config.toml
n_layer = 13
head_dim = 32
d_mlp = 512
vocab_size = 2727
rope_base = 4680.0
rope_fraction = 1.0
attn_scale = 0.177
tie_embeddings = false
beta1 = 0.93
schedule = "wsd"
final_lr_fraction = 0.05
train_tokens = 96330000
steps = 8097
MLP neurons of a small language model. Each row is named by its layer, matrix (gate and up: input weights; down: output weights) and neuron, and shows model dimensions 96-191. Each number is 50 + 12 x the weight over its row's rms, rounded and kept within 0 to 99. A neuron's up and down rows have the sign that makes its largest values positive.
Before each neuron's rows, "fires before" lists the tokens most often just after its 100 highest values on Wikipedia text that the model never trained on.

fires before: "==", "t", " of", " ==", "er", "ar"
L6.gate211:40 51 76 61 63 41 43 56 65 60 70 31 46 56 50 39 61 51 51 66 57 49 38 45 49 33 58 39 32 27 65 51 63 40 25 33 33 56 73 40 52 41 43 48 52 49 69 64 46 44 28 49 56 64 43 43 52 55 54 62 44 73 58 54 61 41 56 39 57 64 35 43 48 51 48 59 58 54 47 47 51 39 71 40 62 45 48 64 40 39 50 34 45 51 47 63
L6.up211:53 58 59 43 33 25 52 50 42 40 38 74 53 54 48 67 42 57 32 58 36 51 23 39 48 39 63 24 46 39 60 36 59 53 61 45 48 32 53 26 59 55 44 58 72 46 38 36 37 63 37 50 40 48 45 46 48 49 34 57 38 48 51 58 73 53 58 54 65 28 44 48 70 42 70 38 38 34 50 46 38 53 42 56 36 42 77 46 57 41 54 32 57 62 35 62
L6.down211:44 67 53 31 44 45 44 33 52 59 41 48 64 45 48 73 45 41 58 53 53 52 44 39 55 38 48 56 66 29 42 46 51 37 59 23 35 40 45 39 45 73 54 51 64 58 49 51 60 48 50 48 36 47 49 49 60 51 17 38 36 61 48 37 77 30 51 61 31 45 28 64 57 38 57 49 46 35 32 44 61 56 32 59 39 64 68 67 49 31 54 40 61 31 52 54

fires before: "\n", " He", " The", " In"
L8.gate351:27 67 51 64 40 49 22 50 52 56 49 58 31 60 33 42 77 40 30 37 48 65 42 48 29 42 34 48 52 70 26 51 59 37 58 40 54 63 63 67 56 65 47 65 53 59 50 67 63 61 37 49 31 51 51 47 59 65 77 29 59 43 43 77 62 59 71 33 55 62 57 30 49 53 60 52 51 58 64 62 37 63 64 61 52 62 50 41 57 38 28 77 64 43 49 42
L8.up351:45 56 52 63 37 57 33 45 34 51 42 51 46 66 43 63 46 59 78 35 59 47 37 56 51 65 58 59 81 65 51 59 33 30 63 50 51 54 40 48 72 51 55 55 59 72 64 64 65 48 35 46 51 45 40 62 43 64 59 41 63 64 53 30 62 73 59 33 53 48 32 30 36 57 43 53 48 41 49 47 35 52 48 59 48 32 42 36 46 42 33 72 51 53 37 47
L8.down351:38 58 54 59 11 46 44 47 52 51 59 51 40 42 44 78 49 49 50 18 56 66 43 39 57 54 53 49 67 44 39 46 61 45 57 55 29 46 53 56 68 34 42 52 54 47 49 54 59 58 42 63 50 34 46 77 68 42 62 52 46 57 39 53 57 52 45 34 41 53 44 24 25 51 39 50 59 39 42 53 50 52 48 32 34 82 31 38 48 49 47 51 50 49 57 56

fires before: ",", " the", " he"
L8.gate454:39 57 49 65 54 49 29 40 40 25 48 50 34 50 57 69 51 49 62 74 35 52 51 47 36 73 47 32 43 60 23 56 58 54 54 62 46 18 60 33 47 51 67 64 53 48 56 71 54 41 69 41 53 57 33 41 53 54 36 41 40 42 56 46 65 57 54 46 43 44 42 37 28 52 48 40 54 47 37 57 32 32 47 36 59 41 64 43 40 51 43 45 55 51 57 61
L8.up454:65 58 70 42 66 39 57 38 48 40 54 52 61 37 52 34 56 54 36 74 46 69 49 42 61 59 50 34 49 79 34 69 63 53 53 75 51 43 56 28 60 46 48 48 67 55 55 67 60 46 54 40 45 46 53 59 70 62 47 54 22 36 75 36 59 44 56 46 38 30 42 48 74 52 45 57 54 49 34 43 33 33 49 34 35 45 54 49 29 71 50 38 51 44 42 41
L8.down454:65 78 36 48 42 48 34 47 45 31 65 57 43 33 41 52 45 73 37 65 63 42 43 55 62 72 53 46 41 32 47 49 53 48 72 30 51 24 43 51 64 30 50 53 66 50 74 46 57 74 60 56 67 52 59 52 51 56 35 45 43 57 52 62 56 50 50 50 43 43 45 55 33 64 40 59 63 35 59 47 39 51 47 47 37 33 66 58 34 47 67 43 44 71 49 61

fires before: "act", "ess", "iv", "inc", "ison"
L2.gate142:43 57 53 63 44 58 58 51 67 52 38 55 37 41 58 52 60 54 46 48 41 43 42 72 39 58 41 59 50 26 71 51 60 53 40 41 64 58 60 42 49 48 66 24 34 32 47 74 62 51 43 74 81 42 47 69 46 38 70 52 52 56 47 38 75 27 47 58 54 47 66 49 52 45 53 48 26 63 59 38 61 50 43 67 70 35 62 65 30 53 70 67 46 29 43 52
L2.up142:54 58 43 50 28 46 38 38 67 51 55 49 39 42 59 61 47 66 48 58 50 65 52 57 32 57 35 39 63 49 66 47 48 57 38 46 55 59 69 59 55 50 71 47 44 44 48 74 64 35 48 67 75 64 54 56 51 39 37 47 62 55 60 43 59 29 37 74 59 32 61 44 54 59 54 36 29 40 46 56 57 56 50 56 68 45 51 60 73 50 45 57 43 21 45 54
L2.down142:37 59 55 32 74 46 57 48 55 33 42 51 57 48 58 60 60 45 49 90 37 67 44 53 66 57 44 44 41 50 65 34 50 52 45 62 47 48 54 28 53 51 63 46 46 39 52 46 65 49 46 53 59 38 51 62 59 53 40 23 40 60 30 62 76 63 49 63 67 40 49 38 58 54 65 44 61 31 58 72 44 48 59 53 60 32 70 69 41 43 48 43 31 43 49 83

fires before: "2", "3", "4", "0", "c"
L8.gate40:37 50 59 51 52 53 34 62 64 40 50 40 46 34 53 39 33 27 35 35 60 44 47 56 55 58 42 68 46 61 49 59 46 27 56 66 59 39 33 48 53 34 53 41 44 65 60 59 50 42 63 35 38 72 58 33 44 45 35 52 42 25 31 50 49 39 59 50 43 46 51 39 61 61 44 55 30 49 55 43 37 58 43 54 54 73 40 55 45 29 40 61 48 57 61 80
L8.up40:33 48 64 31 53 51 50 41 75 62 40 44 59 77 61 46 53 55 40 58 24 45 64 33 40 31 29 58 45 47 57 51 63 63 74 47 52 28 53 61 59 70 46 59 72 51 38 48 27 53 46 54 54 57 47 36 58 39 52 59 61 78 48 64 52 42 60 37 48 65 52 58 64 64 53 56 27 59 43 46 52 61 51 47 74 45 53 42 48 33 71 36 32 71 65 40
L8.down40:55 43 58 63 44 57 58 59 53 44 49 45 49 32 68 48 35 82 44 39 50 56 67 48 33 45 32 62 58 33 33 64 62 63 55 67 70 61 67 35 38 35 50 59 36 63 52 51 48 44 51 55 70 66 48 48 67 53 46 68 54 46 63 46 52 59 52 39 34 65 52 53 57 64 70 60 39 51 34 39 60 68 56 37 58 54 39 36 42 51 66 36 43 52 45 57

fires before: "act", "ess", "inc", "iv", "y", "ries"
L2.gate418:28 48 52 49 51 41 61 46 45 46 54 35 48 49 56 53 54 56 59 64 53 63 46 68 61 56 70 58 48 63 53 48 48 61 64 31 67 48 68 45 46 66 51 37 37 56 47 66 41 43 55 20 40 23 37 53 63 63 48 63 43 52 39 40 36 18 59 28 45 47 58 65 44 53 53 61 43 49 70 53 43 41 42 36 45 47 41 55 55 61 35 60 55 58 37 76
L2.up418:34 50 28 51 49 47 37 49 38 62 82 45 35 53 57 64 50 62 46 77 54 40 59 51 49 53 26 45 60 35 50 50 51 40 58 35 42 50 57 65 58 55 54 47 48 52 65 66 35 34 60 47 38 44 51 51 39 46 69 60 52 53 63 44 31 31 67 52 52 26 52 73 54 67 46 49 38 57 60 55 47 46 33 47 36 34 78 77 57 43 57 57 49 61 41 50
L2.down418:40 50 43 53 49 34 48 40 30 52 61 51 30 56 68 59 64 54 70 88 50 43 69 62 45 54 28 54 66 41 59 27 58 62 57 50 53 49 46 66 66 55 45 35 50 38 60 50 45 37 62 54 46 37 42 42 46 44 68 60 35 62 43 38 44 38 40 60 35 43 49 47 50 62 42 66 53 62 82 49 49 49 42 44 51 38 61 44 31 53 56 48 63 62 56 55

fires before: "\n", " In", " The", " I", " He"
L6.gate462:60 51 41 40 47 60 72 41 50 41 48 71 52 39 56 53 55 54 69 68 48 47 28 70 28 75 19 46 52 77 52 50 46 15 36 53 58 29 55 54 47 46 56 54 66 43 53 53 53 50 42 57 57 59 22 66 41 55 49 30 56 49 46 59 56 78 61 49 55 50 42 72 39 50 29 40 52 37 47 56 43 52 58 56 51 54 39 39 66 21 15 57 63 63 61 51
L6.up462:48 50 35 64 44 45 50 57 56 57 63 40 42 48 39 60 41 34 38 52 64 62 45 36 50 61 61 43 61 63 58 46 32 54 49 36 49 64 64 40 32 60 51 59 58 51 54 57 49 59 42 55 65 48 36 17 38 58 70 51 37 71 27 48 42 53 36 46 31 53 55 63 48 48 37 25 27 50 48 49 30 32 62 46 51 62 38 43 47 41 26 75 60 62 60 39
L6.down462:53 57 63 44 37 44 44 42 59 49 45 65 60 72 51 54 49 44 38 42 75 54 64 48 57 64 50 51 41 35 36 49 55 40 50 54 49 42 63 47 45 47 34 48 59 52 38 53 57 65 30 57 46 70 47 62 79 29 55 61 57 59 49 85 58 55 39 43 35 61 25 49 57 65 25 57 55 37 42 76 40 51 38 45 44 73 59 50 42 57 62 68 66 73 55 51

fires before: "0", "5", "3", "4", "2", "1"
L2.gate463:58 47 56 44 55 62 37 31 64 59 65 48 52 54 78 56 41 45 47 50 36 61 57 58 43 54 41 66 55 61 54 63 38 44 42 57 47 49 54 34 36 65 55 49 48 75 59 72 50 58 53 67 50 67 47 42 45 50 72 36 53 75 42 50 42 61 44 42 63 46 66 38 41 49 35 25 46 42 83 31 55 52 49 65 65 62 50 38 50 42 42 45 49 40 69 52
L2.up463:34 48 35 28 45 49 45 60 39 68 43 46 71 52 40 47 36 65 50 34 49 60 66 42 60 52 42 37 41 55 38 41 39 76 55 41 65 65 50 50 65 37 70 58 49 29 38 49 52 46 51 47 40 34 54 53 21 57 42 51 61 41 62 56 59 32 57 62 65 60 35 62 80 41 51 41 45 35 25 56 57 67 55 74 49 64 78 50 41 56 43 48 49 75 55 58
L2.down463:38 46 57 26 41 49 38 42 39 53 59 70 48 17 33 29 56 83 56 29 78 65 45 48 52 36 48 41 35 57 54 57 52 44 47 64 81 60 42 36 30 48 59 44 41 67 52 54 35 39 36 35 45 50 45 45 38 56 51 41 39 40 32 50 60 47 54 50 34 61 54 53 77 59 24 60 49 40 39 59 41 44 42 51 36 64 44 58 49 40 36 49 45 51 56 65

fires before: "ess", "iv", "est", "as", "act", "inc"
L5.gate32:58 69 60 55 48 74 49 48 46 63 59 40 37 53 66 42 56 49 46 42 50 44 63 50 33 38 50 20 42 37 70 66 51 54 63 39 66 48 61 56 65 61 38 35 37 46 68 49 43 31 40 44 48 36 50 55 43 39 21 44 48 23 67 43 40 49 50 76 36 50 69 47 63 47 73 53 27 22 51 51 68 48 43 44 47 49 56 85 56 55 39 54 49 47 35 39
L5.up32:59 43 65 44 38 68 54 47 52 47 47 49 62 53 64 56 42 47 57 42 58 35 50 61 48 63 27 46 61 45 51 35 50 65 47 39 46 63 85 32 46 84 40 18 31 43 66 43 40 56 29 65 63 55 53 54 54 45 50 46 58 35 27 48 41 49 55 53 49 53 21 45 73 54 47 49 50 63 38 44 39 60 44 32 46 51 78 51 63 28 28 48 56 42 34 67
L5.down32:43 53 63 47 40 63 51 62 45 41 64 44 43 42 68 38 61 57 50 53 59 46 65 44 53 44 55 43 53 38 54 49 47 45 57 49 57 66 58 58 49 68 45 38 48 52 59 61 40 56 40 52 58 55 50 62 23 68 40 34 61 45 18 53 43 45 63 55 44 37 39 58 53 48 67 40 49 70 54 43 64 63 38 47 51 55 66 37 65 42 35 51 63 73 33 52

fires before: "act", "ess", " |", "iv", "inc", "ison"
L2.gate487:30 68 31 54 32 75 50 57 62 31 42 56 35 40 74 57 35 55 48 56 54 29 31 46 41 43 57 65 53 36 57 61 59 37 32 26 43 35 45 61 71 45 49 54 41 48 36 64 46 49 35 59 74 37 50 46 42 65 74 51 53 48 30 49 32 35 52 57 34 60 55 37 48 30 30 57 52 49 66 75 54 39 42 30 46 55 50 65 51 58 70 47 60 56 36 52
L2.up487:44 47 48 51 47 72 26 46 58 54 56 36 50 41 51 49 50 74 33 64 49 46 56 46 38 51 29 58 47 44 60 54 54 38 31 32 29 47 68 62 71 59 58 51 60 35 50 72 48 51 48 74 50 38 51 46 38 58 70 57 49 55 48 54 44 29 59 50 34 61 44 44 63 52 44 52 36 72 58 85 60 54 64 39 40 62 41 60 62 64 59 77 41 66 27 46
L2.down487:44 65 61 52 32 60 61 44 54 44 40 46 59 76 36 38 55 45 51 59 78 60 55 51 66 67 39 71 47 40 57 31 50 79 57 41 42 53 58 44 57 57 42 47 59 40 30 41 41 52 39 77 45 41 52 44 56 55 38 64 47 57 39 57 64 49 61 56 57 39 21 52 62 42 72 49 52 40 69 60 54 52 41 58 52 09 52 58 40 30 60 60 54 29 35 69

fires before: "0", "3", "2", "1", "4", " C"
L2.gate262:55 38 36 38 59 39 51 52 52 57 43 44 72 29 58 44 46 59 58 40 81 43 36 57 47 40 41 59 50 67 57 61 62 58 66 54 59 46 44 50 34 41 72 41 44 70 70 60 42 58 70 37 39 43 72 35 32 53 44 51 29 54 64 57 59 31 57 57 64 74 61 54 53 28 51 33 58 54 51 54 55 60 20 56 56 64 53 38 45 57 42 55 44 51 60 56
L2.up262:24 40 48 40 47 41 39 42 74 43 51 38 68 50 42 45 39 52 38 39 51 47 40 75 28 56 60 68 36 60 22 48 48 61 56 58 40 39 45 60 57 48 39 46 51 52 20 56 60 44 27 48 40 43 44 36 16 73 64 36 47 42 47 58 52 55 75 44 41 56 41 60 48 46 60 41 42 43 51 38 38 31 69 63 43 68 58 56 40 27 49 44 55 46 52 50
L2.down262:62 39 47 17 49 36 32 34 39 52 53 61 63 43 64 33 52 47 50 41 70 36 60 63 33 47 49 48 63 42 69 53 70 31 61 26 59 51 42 38 34 47 67 50 49 67 56 51 53 51 60 42 35 49 58 42 44 57 42 65 49 45 61 37 55 30 52 38 36 58 65 48 49 46 40 15 61 65 42 44 50 71 42 52 58 51 38 53 50 49 53 46 24 45 57 43

fires before: ",", " the", " he"
L10.gate279:27 40 51 34 48 57 51 61 65 57 73 62 36 46 60 37 42 25 55 30 48 32 60 57 36 70 31 48 43 70 36 51 63 63 57 75 51 54 74 40 52 46 61 30 55 36 53 51 67 44 72 40 55 60 32 54 63 61 41 55 38 46 51 31 38 77 38 61 40 38 34 50 39 53 40 54 45 43 50 59 51 35 51 57 46 62 53 55 51 58 38 54 55 65 49 47
L10.up279:56 50 56 56 56 48 47 47 68 34 69 56 34 38 55 49 61 67 68 47 55 61 45 57 32 78 52 53 62 59 48 67 52 46 64 53 35 30 59 63 48 45 64 47 57 48 47 57 49 48 52 63 44 56 56 27 38 53 52 40 41 54 74 49 40 38 59 28 51 47 42 49 36 60 18 62 52 51 65 59 60 36 54 35 28 47 69 41 59 51 38 33 49 57 44 63
L10.down279:56 54 51 49 68 43 55 58 63 45 60 53 45 33 41 62 69 66 52 52 49 57 32 54 54 50 31 56 43 47 54 46 39 47 41 61 52 69 49 54 50 49 34 44 41 48 61 46 39 54 57 51 61 35 44 58 48 43 33 62 49 36 75 46 44 70 44 69 51 55 64 26 66 53 49 45 51 63 41 47 44 49 39 70 44 28 58 49 54 47 58 33 34 45 36 46

fires before: "\n", ":", " –", "ing", " |"
L6.gate10:59 36 48 34 53 45 68 46 34 52 33 72 58 45 63 46 62 31 33 57 58 49 45 55 52 41 69 84 40 48 42 37 49 18 50 49 45 45 43 34 52 52 21 71 46 43 61 57 58 71 44 47 71 71 44 36 48 58 40 51 62 55 58 44 61 35 48 44 58 59 46 32 54 37 45 46 28 56 36 46 53 53 43 53 55 53 44 54 34 45 58 43 50 37 42 27
L6.up10:45 58 60 67 41 47 62 47 42 40 41 54 64 60 64 61 29 46 40 68 33 52 48 45 56 57 61 52 51 41 60 17 65 69 66 57 50 36 57 44 53 65 53 42 61 33 50 54 48 69 52 45 85 25 40 37 54 46 38 73 46 53 50 52 54 36 60 32 82 52 35 35 38 71 37 50 44 57 30 60 59 46 27 66 53 60 44 73 64 46 46 27 61 63 70 41
L6.down10:32 61 47 59 38 51 57 55 50 52 64 63 54 76 42 54 62 42 55 53 49 45 48 48 51 60 35 58 46 36 50 45 44 19 40 68 36 81 59 64 45 43 29 72 70 66 42 49 36 42 59 45 55 57 36 60 54 39 49 57 47 83 58 35 43 54 69 47 29 33 55 55 46 51 41 61 42 40 49 47 65 52 42 61 60 44 53 59 60 68 45 52 55 46 70 50

fires before: "\n", " The", " It", " I"
L8.gate61:58 54 44 62 43 63 64 40 49 54 40 39 52 71 56 66 34 42 69 67 53 34 59 65 29 48 39 45 69 67 56 69 46 56 55 36 68 62 54 37 68 50 38 38 38 48 55 49 59 52 39 75 49 54 66 58 63 58 41 45 70 44 40 82 36 62 69 59 57 57 41 31 32 61 58 40 69 51 50 42 44 40 77 38 41 52 43 50 47 56 45 59 70 52 38 67
L8.up61:50 68 22 66 55 57 40 41 50 55 52 69 45 50 42 37 48 47 31 42 35 43 51 48 59 23 60 49 47 50 53 44 39 34 47 71 61 52 52 58 40 30 50 49 52 55 44 59 45 45 45 29 44 54 41 63 64 59 60 33 63 39 26 46 74 60 41 40 61 31 44 58 64 34 58 29 43 32 50 47 38 31 70 34 48 37 39 45 46 34 68 58 48 44 44 66
L8.down61:51 44 61 58 27 57 47 59 50 26 51 62 64 39 55 37 41 51 61 52 58 57 50 46 47 52 61 11 55 67 45 40 69 64 61 41 46 45 49 33 74 50 36 56 67 65 39 61 34 67 32 59 51 43 42 54 51 53 49 50 33 47 62 75 54 46 66 39 31 44 57 68 44 51 43 45 54 65 30 54 44 43 66 42 28 52 50 67 44 68 51 57 45 43 62 51

fires before: "\n", " of", "er", " |", "9"
L2.gate157:46 48 45 36 64 50 40 74 50 57 50 41 44 57 63 52 74 61 56 53 49 54 48 64 51 53 48 47 46 29 37 49 36 65 50 60 27 35 51 31 36 49 30 46 56 38 51 38 48 60 36 34 65 28 51 58 59 46 43 36 43 43 58 43 27 38 39 50 47 46 46 50 52 48 45 42 58 42 52 20 46 47 24 51 48 71 39 82 51 46 42 40 58 48 30 49
L2.up157:39 35 50 32 64 50 51 34 40 52 60 52 35 67 58 48 41 56 35 55 49 55 50 69 75 45 24 70 37 57 43 43 44 62 47 35 48 51 45 40 30 48 56 56 37 60 47 37 40 60 55 43 42 52 40 56 57 49 50 58 72 67 25 50 46 53 71 38 64 54 36 58 39 58 42 60 57 65 31 45 49 64 49 30 56 55 60 66 56 37 38 52 54 61 62 28
L2.down157:52 65 43 38 46 41 67 33 54 46 60 47 25 65 62 27 59 48 50 60 61 54 24 70 43 17 50 61 48 46 34 72 45 61 28 67 54 56 38 57 39 44 66 57 37 40 57 55 47 44 27 44 49 41 52 66 50 53 43 50 53 81 23 45 63 50 76 27 43 65 40 48 41 50 38 69 45 61 48 46 62 59 36 47 30 65 47 63 39 39 47 62 47 56 46 56

fires before: "act", "ess", "iv", "inc", "ison", "amb"
L2.gate477:66 70 70 55 37 52 62 56 62 58 66 39 45 61 70 29 52 43 52 48 69 69 47 45 65 29 41 65 55 32 72 39 48 49 62 66 34 45 54 73 33 55 53 43 30 32 46 76 55 28 51 57 38 43 32 58 41 44 45 42 34 38 54 27 56 38 50 55 43 44 58 53 61 62 56 38 36 53 66 62 47 60 65 40 43 24 41 56 51 59 60 60 67 16 35 62
L2.up477:64 42 24 46 34 59 54 48 38 46 70 46 51 40 53 52 56 41 45 26 73 58 38 56 41 47 42 50 50 38 64 54 45 67 43 32 38 37 54 63 41 55 53 43 43 40 49 59 42 45 47 32 40 46 35 69 52 41 65 49 42 39 59 38 53 55 52 58 60 55 37 60 66 56 72 60 43 70 64 64 43 56 68 47 55 36 61 56 66 47 54 71 28 44 46 62
L2.down477:53 58 54 43 47 47 62 45 31 39 60 40 37 59 61 48 49 37 52 68 70 58 60 51 73 38 53 46 36 38 74 36 38 50 43 50 44 54 82 58 54 48 52 50 35 25 57 61 41 61 55 41 58 42 48 64 62 70 19 41 49 55 21 42 71 69 58 51 56 62 44 54 56 47 69 26 53 65 72 51 55 48 49 54 57 27 56 78 45 34 49 48 45 45 56 86

fires before: ",", ".", " and", "\n", " |", "ian"
L7.gate387:40 60 48 30 54 44 44 60 41 36 56 75 41 64 63 50 36 54 38 51 53 24 50 52 58 59 22 58 71 75 35 56 17 42 69 44 52 48 59 52 64 26 56 54 39 59 23 45 54 37 60 40 52 43 39 68 60 58 35 65 48 45 45 29 60 49 49 61 56 48 54 41 33 52 55 64 39 48 42 66 63 33 39 34 35 46 45 33 56 53 54 29 57 58 50 42
L7.up387:33 51 43 55 62 45 40 68 71 52 39 66 27 55 30 57 59 45 56 57 52 56 75 66 41 58 54 61 55 61 33 69 70 80 41 36 47 56 51 67 51 51 48 46 53 29 44 69 39 43 36 57 55 27 49 62 55 57 51 60 52 46 52 48 59 58 48 55 48 72 32 60 45 54 60 44 40 42 52 55 46 54 47 45 63 46 56 61 55 55 57 27 64 51 73 71
L7.down387:57 55 48 54 67 63 50 75 49 66 39 72 37 59 47 51 57 58 52 58 34 57 48 41 59 54 59 44 76 50 36 48 46 64 57 53 52 35 62 49 42 51 53 53 54 18 46 49 52 67 64 38 57 37 31 58 51 47 53 50 57 39 52 10 44 65 50 49 47 36 40 33 42 43 51 01 52 46 51 64 40 61 42 48 13 60 24 52 53 68 45 56 31 55 46 69

fires before: " |", "0", "5", ".", ",", ":"
L2.gate264:53 49 40 54 63 21 74 58 44 40 62 43 51 65 48 24 53 68 43 20 45 19 52 41 48 50 60 53 68 16 53 66 58 40 70 70 39 59 44 70 76 62 57 36 43 59 46 63 56 50 47 55 53 68 54 46 31 53 55 49 58 52 45 55 65 58 44 52 49 51 43 49 52 50 75 43 74 60 52 55 47 56 60 64 37 54 45 41 54 64 56 57 47 51 80 61
L2.up264:69 56 68 63 56 52 49 52 61 37 36 61 31 48 50 46 39 71 74 39 65 67 36 55 59 42 64 60 51 59 69 48 51 51 49 49 57 38 37 61 42 44 75 62 57 66 51 29 61 43 41 63 53 51 50 46 38 61 53 50 44 49 54 60 31 59 54 52 42 48 26 51 39 16 44 64 42 51 55 47 40 34 53 38 46 45 36 56 41 51 46 26 30 67 35 41
L2.down264:68 58 69 57 55 63 54 69 53 59 36 63 48 60 54 46 31 53 46 39 43 50 44 64 43 46 42 47 62 56 54 36 50 48 46 47 54 68 46 40 39 51 57 55 58 58 61 55 40 57 77 65 43 63 50 54 50 48 43 55 54 61 56 35 38 59 50 55 38 38 51 53 37 26 61 39 39 57 45 39 49 31 51 34 39 54 76 55 76 41 54 28 46 56 46 34

fires before: ":", " |", "ation", "y"
L10.gate311:56 56 71 50 50 40 60 46 28 47 26 32 41 46 48 46 64 57 53 53 53 57 49 48 59 39 53 25 27 67 50 53 66 44 47 66 56 39 61 60 48 48 43 67 45 40 49 64 66 68 63 45 42 50 42 50 55 62 54 65 42 32 40 42 54 63 57 28 52 65 28 26 57 60 53 62 44 50 45 75 51 25 75 86 70 40 76 42 48 33 46 48 46 73 35 57
L10.up311:43 77 58 47 47 52 70 54 45 70 44 34 48 51 54 62 36 27 47 57 38 82 53 35 51 49 59 46 33 32 50 69 47 47 58 61 53 62 42 62 41 59 56 55 48 51 54 44 61 58 45 41 43 30 53 53 44 63 29 60 44 43 49 44 64 39 70 60 54 26 42 48 38 79 18 53 41 61 38 41 53 28 59 64 56 54 32 36 42 48 58 29 45 50 54 60
L10.down311:52 56 46 53 33 41 44 43 51 45 46 54 52 52 80 70 55 41 35 47 55 43 41 69 48 56 40 59 53 47 58 66 42 55 64 52 45 61 44 59 40 25 58 22 46 38 40 49 34 44 68 58 43 35 49 46 47 43 59 43 57 66 59 54 30 33 47 52 38 65 54 39 53 49 32 65 38 35 49 56 38 51 60 57 41 36 64 40 63 49 64 39 39 53 70 37

fires before: "\n", " He", " In", " The", " It"
L6.gate222:38 53 48 48 60 44 39 68 38 51 43 56 43 62 61 47 46 31 39 41 55 33 43 61 26 54 54 61 57 78 50 52 40 55 45 47 51 51 63 36 60 59 36 52 24 51 64 47 62 55 40 67 55 48 32 51 50 45 40 57 69 24 32 59 75 52 46 65 66 54 60 22 31 56 37 48 38 60 54 39 56 59 50 60 33 49 54 29 49 50 52 76 68 51 45 60
L6.up222:28 61 41 56 55 46 36 53 45 42 29 46 59 60 36 67 58 50 40 49 27 45 33 49 48 53 29 43 50 48 43 43 45 38 34 53 52 35 53 50 49 50 62 62 64 58 59 51 52 55 43 44 55 64 49 40 63 59 66 39 33 47 58 69 61 85 57 49 51 65 41 42 38 55 62 48 37 33 28 55 45 43 69 58 61 29 37 39 55 30 36 45 75 53 42 39
L6.down222:48 51 42 66 32 43 56 59 60 70 48 69 47 41 28 55 58 62 58 58 63 44 44 43 43 72 64 45 66 59 35 61 62 47 27 50 35 41 54 50 60 30 41 57 61 55 40 58 55 76 54 32 44 49 46 65 52 47 57 48 46 60 53 33 56 52 36 43 62 42 47 63 34 67 21 43 56 40 52 67 57 55 40 41 49 77 46 62 56 68 46 67 41 38 55 63

fires before: "\n", " —", " ", " -", " L", " –"
L2.gate447:47 52 53 31 49 46 40 35 42 38 35 35 35 35 50 77 48 40 50 70 64 52 71 30 52 30 54 56 53 70 35 14 39 45 41 36 42 45 54 63 67 51 39 64 42 45 62 49 57 53 55 49 28 54 76 77 56 58 35 48 37 63 47 40 44 42 60 52 57 48 32 69 47 50 59 63 32 53 42 51 50 71 49 34 60 50 41 60 44 87 56 38 48 40 52 35
L2.up447:42 35 63 40 34 48 42 40 31 44 43 28 41 42 68 70 63 46 48 59 38 53 54 33 41 46 66 56 35 53 32 38 49 41 36 49 49 47 73 46 64 69 46 62 51 60 46 56 41 73 54 62 63 70 67 70 63 64 41 66 53 59 39 30 56 39 55 42 43 46 35 54 48 32 47 67 36 62 40 60 38 60 45 55 63 53 38 73 39 84 68 47 48 56 62 48
L2.down447:63 33 56 59 51 66 58 45 42 48 63 51 42 49 68 38 61 41 60 51 42 31 51 40 37 59 80 77 47 53 54 49 65 34 28 52 64 53 49 49 51 65 51 49 70 60 40 46 59 48 44 37 51 57 50 40 46 44 50 55 29 51 40 45 45 48 28 34 62 43 72 68 40 39 74 50 63 58 69 52 36 49 71 27 46 50 32 29 66 56 53 56 46 25 60 43

fires before: "==", " ==", ".", " and", "ant", " as"
L7.gate320:37 56 52 37 54 39 53 49 42 47 58 89 36 43 46 45 60 47 50 64 54 50 32 23 39 39 51 37 69 33 75 49 43 46 69 52 53 45 27 54 51 49 72 55 68 51 38 55 63 60 41 62 60 53 47 44 32 79 65 58 53 61 58 46 59 52 63 55 66 36 47 27 37 59 60 55 25 57 59 68 32 45 53 50 49 35 52 50 28 66 53 29 54 28 53 50
L7.up320:39 55 66 54 44 47 56 51 36 54 33 76 52 33 42 46 35 33 35 32 43 42 37 22 42 54 40 50 63 49 55 56 47 26 42 30 54 45 52 61 66 54 41 62 41 65 50 50 57 47 53 73 36 45 31 33 43 57 33 63 61 58 45 51 36 43 33 51 53 21 27 34 52 29 45 30 42 36 37 52 56 60 59 31 76 47 47 52 70 24 58 46 49 49 49 55
L7.down320:42 32 58 35 43 52 32 45 38 46 32 46 73 62 58 61 34 45 46 70 38 41 44 41 34 63 40 43 49 64 49 52 52 43 49 62 45 55 43 48 58 39 32 63 44 53 30 38 65 49 55 48 22 39 42 71 44 43 48 40 55 58 53 25 51 41 54 59 53 54 59 40 67 42 57 37 54 53 48 39 62 57 34 59 64 41 55 69 53 26 46 48 70 56 52 40